{"lr_mult_o": 1.25, "max_seq_len": 1024, "doc_mask": true, "train_tokens": 683400000}
MLP neurons of a small language model. Each row is named by its layer, matrix (gate and up: input weights) and neuron, and shows model dimensions 80-207. Each number is 500 + 40 x the weight over its row's rms, rounded and kept within 0 to 999. Numbers have three digits each. A neuron's up and down rows have the sign that makes its largest values positive.
After each neuron's rows, "fires in" lists the words (lower case) most often at its 100 highest values on Wikipedia text that the model never trained on. A number after a token or word is its count.

L7.gate219:439545528540453439485578434511472507576519506527563539490452549472450380429469477502471513558523476488481539501489507439499506463478496555565580501413532467522529505408478521479501526532434539545513526524486503565491466537551489487496524502464508496445464510492561490522570471459479453508508538610417547549539487508479458442502533534472464498472514490462481444534434526588524531500485
L7.up219:482518541547438517485520521517513547539529493589519504507499563459586477457535457519458525512563541478459529465478515450561557447441507446509471454466546466535534524520503476472522510508453497560446475491481533515484490524521452494490499494470503465509438552491488572472501542523518513485507537516466488526550490486486512487460498497401456510551559562517443409526495516557504501471492
fires in: "york" 38, "london" 11, "made" 8, "paris" 6

L11.gate953:529425526527505471526589424474481484497516540444559558412557533566463490465539489497451456374529491482502549488579543479485477487455477511488514470527479486456480543546473511520492414488449529448511442543533499514492508514490517470503552513460499550518561524533514522542526455498457531534454515483459506471523493519553470510467523582447438439489501480541523520480536583555533483512429
L11.up953:536433569384516505474560430479471456485498598478501566452551478499510500526542524473508464535465550455425525465597496521517536514486482565437501517496511475500500506502464517508573489472514527462515507455492594547457476568450575556515562512448523516459482560522488476552474520483507461463488457603441490543603518553520487446491608587491527549508517502430528456482573522446535463490498
fires in: "the" 31, "of" 15, "french" 5, "belgian" 5, "greek" 4

L7.gate1529:568465481553493551473472511467490496494573526484501524505551540525488442482507495501476461577476480500403463541522494504438460484493550510497517571529474541559499473514518510608478506476444513530438522521451486593463456451532508590534469508445525488532553465440493503495480538494495526421510521576495492490527485525528435485527499495563465451497416487444480523504546557517511522530568
L7.up1529:502472481513611544504546584471497518470447453475462529576543519500592518475482465506538505482522518456498519460533512499504500519545536513501434550440496541465518517509514492498502544422580550505526449511558456511515570515481526490510472566469494497557542507595484523509482518515449576534447482535486468417523500499524527452424475501551502567488506550476464446487465475420451484514455
fires in: "son" 18, "close" 9, "wife" 8, "brother" 7, "daughter" 7, "great" 7

L11.gate1724:472436525430457557528423474522594464476559474475492466560516539492510499510410480490479547508440524478548485520492496498553398510508439493609507539449464596488499506498551449489485463471546543473523446450589448473442546413527465566486517463483507406563476497507484502523495550514478512490445406495456543483511497541491561470594546529488536571489516514419441495546462508508502507518556
L11.up1724:555506581521462489486524474497495570546568541489580495478495422577543445482488519542497510547453519516513527504469489584561508482538513518498491424560492510578535492481500485493519500514487633476451443468555512488515541523488478510518491510434467536524492475468525520502514492528519432517490563453487471526517489482502597478522458461445529465545539544489485460459532482464554482451547
fires in: "of" 32, "for" 20, "to" 6, "as" 4

L7.gate652:482559438512470459462499487477538487473467528524476558480480508492427482497578430448482461513460532504454496545511478461477510485496521469519411449487501536525421508410482484504483481562505484522434525519517457483521429541451500602480446500535511509502604494569499491488481437452477468539452472505485500564470541466618473505410445568525486531491450528523500437477479551506502547490478
L7.up652:517533462415483535527509449502492485565460457478525484459518514528521543502448505528458575486454507454460464492585503551527601548499526523462459520480524429526463520567394503431539534401475455575585465512528470556544571449534477467542536478495425473589472464508476479470458548537515565485436469472433512463478495529455497498521510500484523467485527580550494432466493477477460526524506
fires in: "father" 20, "son" 18, "mother" 12, "wife" 10, "daughter" 6

L7.gate1179:530512451476510503594509464497529503539525478479452574553578516589463424492481453534526515543514488516495504535509516560494592528513421439460442499521501499469533517482621506526474488459432516501498508494413490451474507453429543463511547573533458509558517493440554529501534485471490461525524499514492491520473507524529577469574541429473497465529517528473497496397518537504490508512578
L7.up1179:478481427486521515492466441443508518556536530482533513527546515552529500461511544519510573472482531527499568452528442520497504477465491528477497501481514502463519451508467455473551459492485571549485471478492472484528423452487572478496491528482456518536535484465474508513501499494508487500458537480524503493453529547518481506540526499568503490467536614585538437484428514470432484487527
fires in: "it" 66, "authority" 6, "he" 6, "states" 4

L11.gate1503:567467567487514472505429499517510420475522501505463563520491462514430534526431480487506487459486527509494444472482505437538382460473487479596497513446465490454505567505550501552521385522534463456501450438537509471494544524535507503509480477519499497497535502480467500479516506504467449473502399535590471540481517542598478478558488500481499497457480494486510536523440511444493613492488
L11.up1503:511470500486568508480496482433512455514502508481464528515468468536459478586556553471527527524446569452452482538496462495455523528487516430482460531496508527542492506558500534570488551487451560477520444463463588395525520502503485506452519445491503474454549520463411457481479530479516474466484443547509509448447514535510480419522541518489450511465480520435513535446457497436540492439486
fires in: "that" 15, "like" 12, "for" 9, "without" 8, "such" 5, "to" 5

L11.gate228:462551503448519458537474367525496493545499435510522571487488470574530543495503429469478534517485485415474514485479458522418482489505533482439429510563509483529526521524533469431476492451540509451540479499492520524409495456518458464567500518489512526542450472453458522477476508559444486488501475500498493550494503583514475492434522570567512516505437507523474542553464559455515456473557
L11.up228:470535495458550527414469519497461378516448431459478531518531447508445538517508543455473466521434430505500498495462502546433482606523529559440507547554507467418551481478434513486503502426475506575484485510477512504438571552508590494471552505500495515522500504499523584490525487495490494483495427521483475497453468474529479541442574514495506472466528469474517563502527448483539493546547
fires in: "who" 13, "such" 12, "have" 11, "also" 8, "which" 7, "that" 4

L11.gate660:555548484551492494482436568490562453519516494498468485521512530553537448470504409547501531490494497485548458498461488425446505494549489517561478460416521541471473503467456462491452497545523515555511516482558517444557491468434462537491468452535464421482492478545550514459547467520480538529385498495523576546478526553467546475623526481516475502419541535473539449473553469543456451468565
L11.up660:515505453454580496510429453508534467539501435464514474503461509537542522526513551496468514523498495492501543484458423467467453567530575553430571523501542455462501494484555457486504585454499538457502538518517522477532525568443491459483473420542515492472560510483459482475536475480511506494501489467488480460517452445503512494505554487464493474465557535415502484453456451493559438428486
fires in: "to" 51, "by" 40

L11.gate965:501533498476479463469502533505473487536502486492542448525444494539519433478445445547489496565541487510498488501501506526463501508518494524511466444453529492511498510455398454430433533473532473443499419493503483573563521451449524574581445527460526447493494516439472467518503476540504416514511534532480531545583487501485444593518456563517514494529470552487508522466454520564497432500584
L11.up965:567529529520508510568450470464531447541449515452445486478485515514550484529445494565450505441528504536479483534470489497430533521448523446466453572443488477528584508593484475446501524455560537522451497485490504442531510446473445441516491389453491491506509513537504464525467521553493429472560501476490447431501451514516543475515478476439499491464467484514474551526495481551513497444469
fires in: "from" 86, "to" 4

L11.gate1033:533499525512522474518468429516491514534488463482449524544514545492502547558515566475493438536467523517562475485539525468473457509465491479474469453530530456456538528485494491492411466519474514491456494440533500527534429459508510458541455476475483466487517473518441438499506479472424577511461450542565555438503405526563491445517420562526504503418476454467452517479470467498466494522496
L11.up1033:433489581557442515511437455462472452511501543527497508568531490463503543560480521416488468575489447416455480467513441439480439517491509431516527512523510477516493452477509486490535474559471588526415483485524556542533519464507429541524472483456503524548480460445517447492491510442522453453438549519539536533404504464558471465464526512523475550487516390552456495471509452489548486497546
fires in: "by" 24, "to" 23, "in" 12, "for" 11, "on" 8

L11.gate504:499556483463538525494526487522462580429483455495501509513483564475483515525529531427520549513459463488468521484537462467555437524494504387541518501489504469434472487539467497518493463495497440549489523470437531469522436479494550502534525452526480468485499528479461464496520537490530516537551444491580497514503463535548576344548451523522540545537513473485586469556498428551497490551507
L11.up504:463442449547494479487554484524475469513471502528478487512534492394554527512542512526539499599475455448570455512549575443575568486463521503495593456479466510497480482572481512581517426518460514469445497539463543546509524486528554427456445523493474576589540538494440474477571504457517537479527479529527480475476503491527548480507548473456457518546531469488439460449519478496496451600482
fires in: "to" 30, "for" 8, "in" 7, "base" 4, "church" 4

L16.gate357:517406478498535450510518457537590470508487553545505549510530511468514535433486516521451503408501453468482507475566533519545479471505498452514440458451491491428461539503521456560463495453513511516487434518446508525492473482537544494512508400489466525544479493435531530534501451531503447507528476535484497537499518504494455462489494437514449518462545574476457471593547472456530515486488
L16.up357:552436506514507446574451534526503510556449552535544521510491549452473440478520462499522488467446500499478591532540486595565532549484417468459473505463512528508462465506531515580545435515522533536495474502448438512524502560554485475523528492427498476505491493552492517496570499457521451498524463541511502492522486496512516474453507528524458507474503582540556533540569474496501555486467
fires in: "as" 21, "the" 20, "named" 13, "called" 9, "of" 6, "known" 4

L7.gate1604:508524431505444573509488469525489479521545518535513446542547459544506497501419538517480460515471452478529504505467575503456561545473510525508514579534436533558511498485506521508468572529478549535439528493483506497514454517555528506464500525446517578498493504492523530472464504431478464462473547637548501396594536512529460535630487491495553485448513466506444487485518534503484555604482
L7.up1604:552456427489485565489505475495500515529527538468531436506512538513557497411399532584594513577483466483528529522446494491518542503469469536517516535523413503545530530558559507554521501468461588543424535503439476484518528520512499490503515525448474554522563481421476509524488505403493521467502527507541476506542527524517428513542550389448533561463591510510484498508530486500523462543558
fires in: "it" 22, "at" 9, "career" 6, "top" 5, "she" 5, "he" 5

L7.gate628:489500534489522528445491488529514557536534435430512530559545505529506484472465462528436541449500538460473436513546533524504521489521479528480582495525485439492521523489441550448480500467550534493574474486483523576457623505529539497505549506465506509505508552491557559469446559517473528428479499494538465440514505487471516539483538455466444513536432466467496499500563460465527558464500
L7.up628:526502531448507513547415475522521523493553506545519546497558463463525494520407512493505517508470520510421492508460506523470545552467504500448519490463554411494533543461505473493479517479495528461524500511488577500544533567473522536482547481467475472489551497410440557500498430465473469475521458486456500526553524490524479554402485530501481468552478478485565561461477528441519518441456
fires in: "national" 25, "division" 12, "george" 5, "trinamool" 4, "major" 4, "family" 4

L11.gate467:523518470537482521542517503483478538410494532488549533450574459454510567419443439560493454453462511520469528535527579508467478497453465471496499491479471507617528494469506446475451479464507530596507559489487496486501515501455490465553474423488452522542450510431509516526438529573454496484499536477383465505524491512536497502479476526509502491493547555503504581499440537600465514510492
L11.up467:498558535462562480448492480480501494494541462463452472513537501566437577561455517458452509504459526467511577453435514494433492499513505550520527443525463461464569535477575438478459499469564483578505511521518562438566507498493471444431495556554495548550472492492571573446544550568469603479473551528463456421384530501441497548427574509523496467486442484481504464512491439497534607487463
fires in: "which" 39, "not" 30, "also" 12, "been" 7, "that" 4

L7.gate632:483573559446534476529508490478478544519529513462525565542551520478483453422552446551431531554510432544465533538536509492531498501520503500539572435435621445543515510520519483431479449550524512573482464455546498525521486545468521463496444487496433514509469528498541477514504478500479476545425523507492510620536485478450544498502425465437503542511543534495463475491502521503519582513505
L7.up632:495443554435534465574435557545573480551570455480469543529463526545451452480489474457456521496511526495472517549434537460528515459490490458536531487466547496474603471486576527467519498486502440470500575454455490463528536452486489510510504489510524462507451489457504528514524589426523515539457574493527472517499469486505486451530519425423517500539504480509461560444491463508464546435526
fires in: "london" 20, "label" 8, "uk" 6, "york" 6, "studio" 5, "records" 5

L16.gate339:410440501487507498425484524521518483539517506528496501479525484525521479563513510470451555512518500507516464465596499476473493477466477471482412478540484469477482524501518564494488519509541590473532462478532502461482538542532479451516489435492422495426558520416456514524501468450497474564464446484463494577423496475486498463542482527424554448500496546476522528475523438583452425556464
L16.up339:484528493488511535482430512593503451483508440530482461494360572512446447495480477481528548408564522504464558506523543497517500574514427473521472465536485501483473509484510499591516465570534510470412471431446467471529490461482462466556525458502512488498574500531558530508485446473508501493532531528523545455484544497494490482499528524454517520486568487531409477522492515431449496482461
fires in: "as" 45, "of" 19, "to" 5, "into" 5

L7.gate143:514467559531546480452561554477468533522526534489538522451438510449499467491539540499462503518472446507462482531411551464445489586468479551441513519463512533527534544510441502553479498428449523501526439563464493563506531544495502435533457509523501446510474510460496466513489434490479481557506494625411486458506562579488538529489413534495521483498524453501533432524526518497527596453446
L7.up143:546482483499555442478585507551548459515448489458431514603505503423522451547470528613525550544498480481471559455497525420486529621471451464498486476439535563490498494504526493452515481454463453517476479474528444472471558555498482460428499483471522515533504540511479511541534504528495477523486523487467507523569551555516537444456515502573537517552552477551500552478575472423483510414440
fires in: "north" 20, "records" 13, "south" 13, "southern" 12, "western" 5

L11.gate181:495506493522568513503486452508544458524481460492435587549509471565482502548520494509466595455437537487447501543384476442458463534471453459506461563498470566512468521483532459517518535568544560472536480517527512483501465511514447509484497492508480532436458528546472499471558558503461522555514470536464521524472557467557407517513510501512510517477527548489495416441553459495484536494581
L11.up181:471510477557526550504457604458545534525604502447544531451518514503515573501492462465460464494449525489526534528517522437418474484486583531526575515541495549533496520513444477485474538524539562474418539516458435500515532547443429453465458418481518388510486476506472514525513458527456537523547562538532479458521473438609473527467537553470507499458513450418491474533502512572476494552452
fires in: "which" 27, "on" 26, "to" 17, "about" 9, "between" 4

L7.gate183:510508530520534487450481495549484507508418455515462492553556459502522459490466378461449521429515521514484401523457534430519443513497447481469536456553558460489458530441490493465468485519519450499509520519503530595586485469509489491538465484558467513517411521505510460476484465548455548536474524485475531523468483440481517425478535439490471409513503503520500515509490493545433479479520
L7.up183:474519479434477447523491517549443505525560456486531485479479486488455420480525469485481546447581498469504541495473562542508522599506492529398473532490464391493453527618451532442538569471500483451548489513522536509497369507508479431472428481506499445474480479510466519515453465562477500477450513563505489438465521530490541467490543460505549465512536454519494502469477517566534483443522
fires in: "by" 54, "extorquens" 5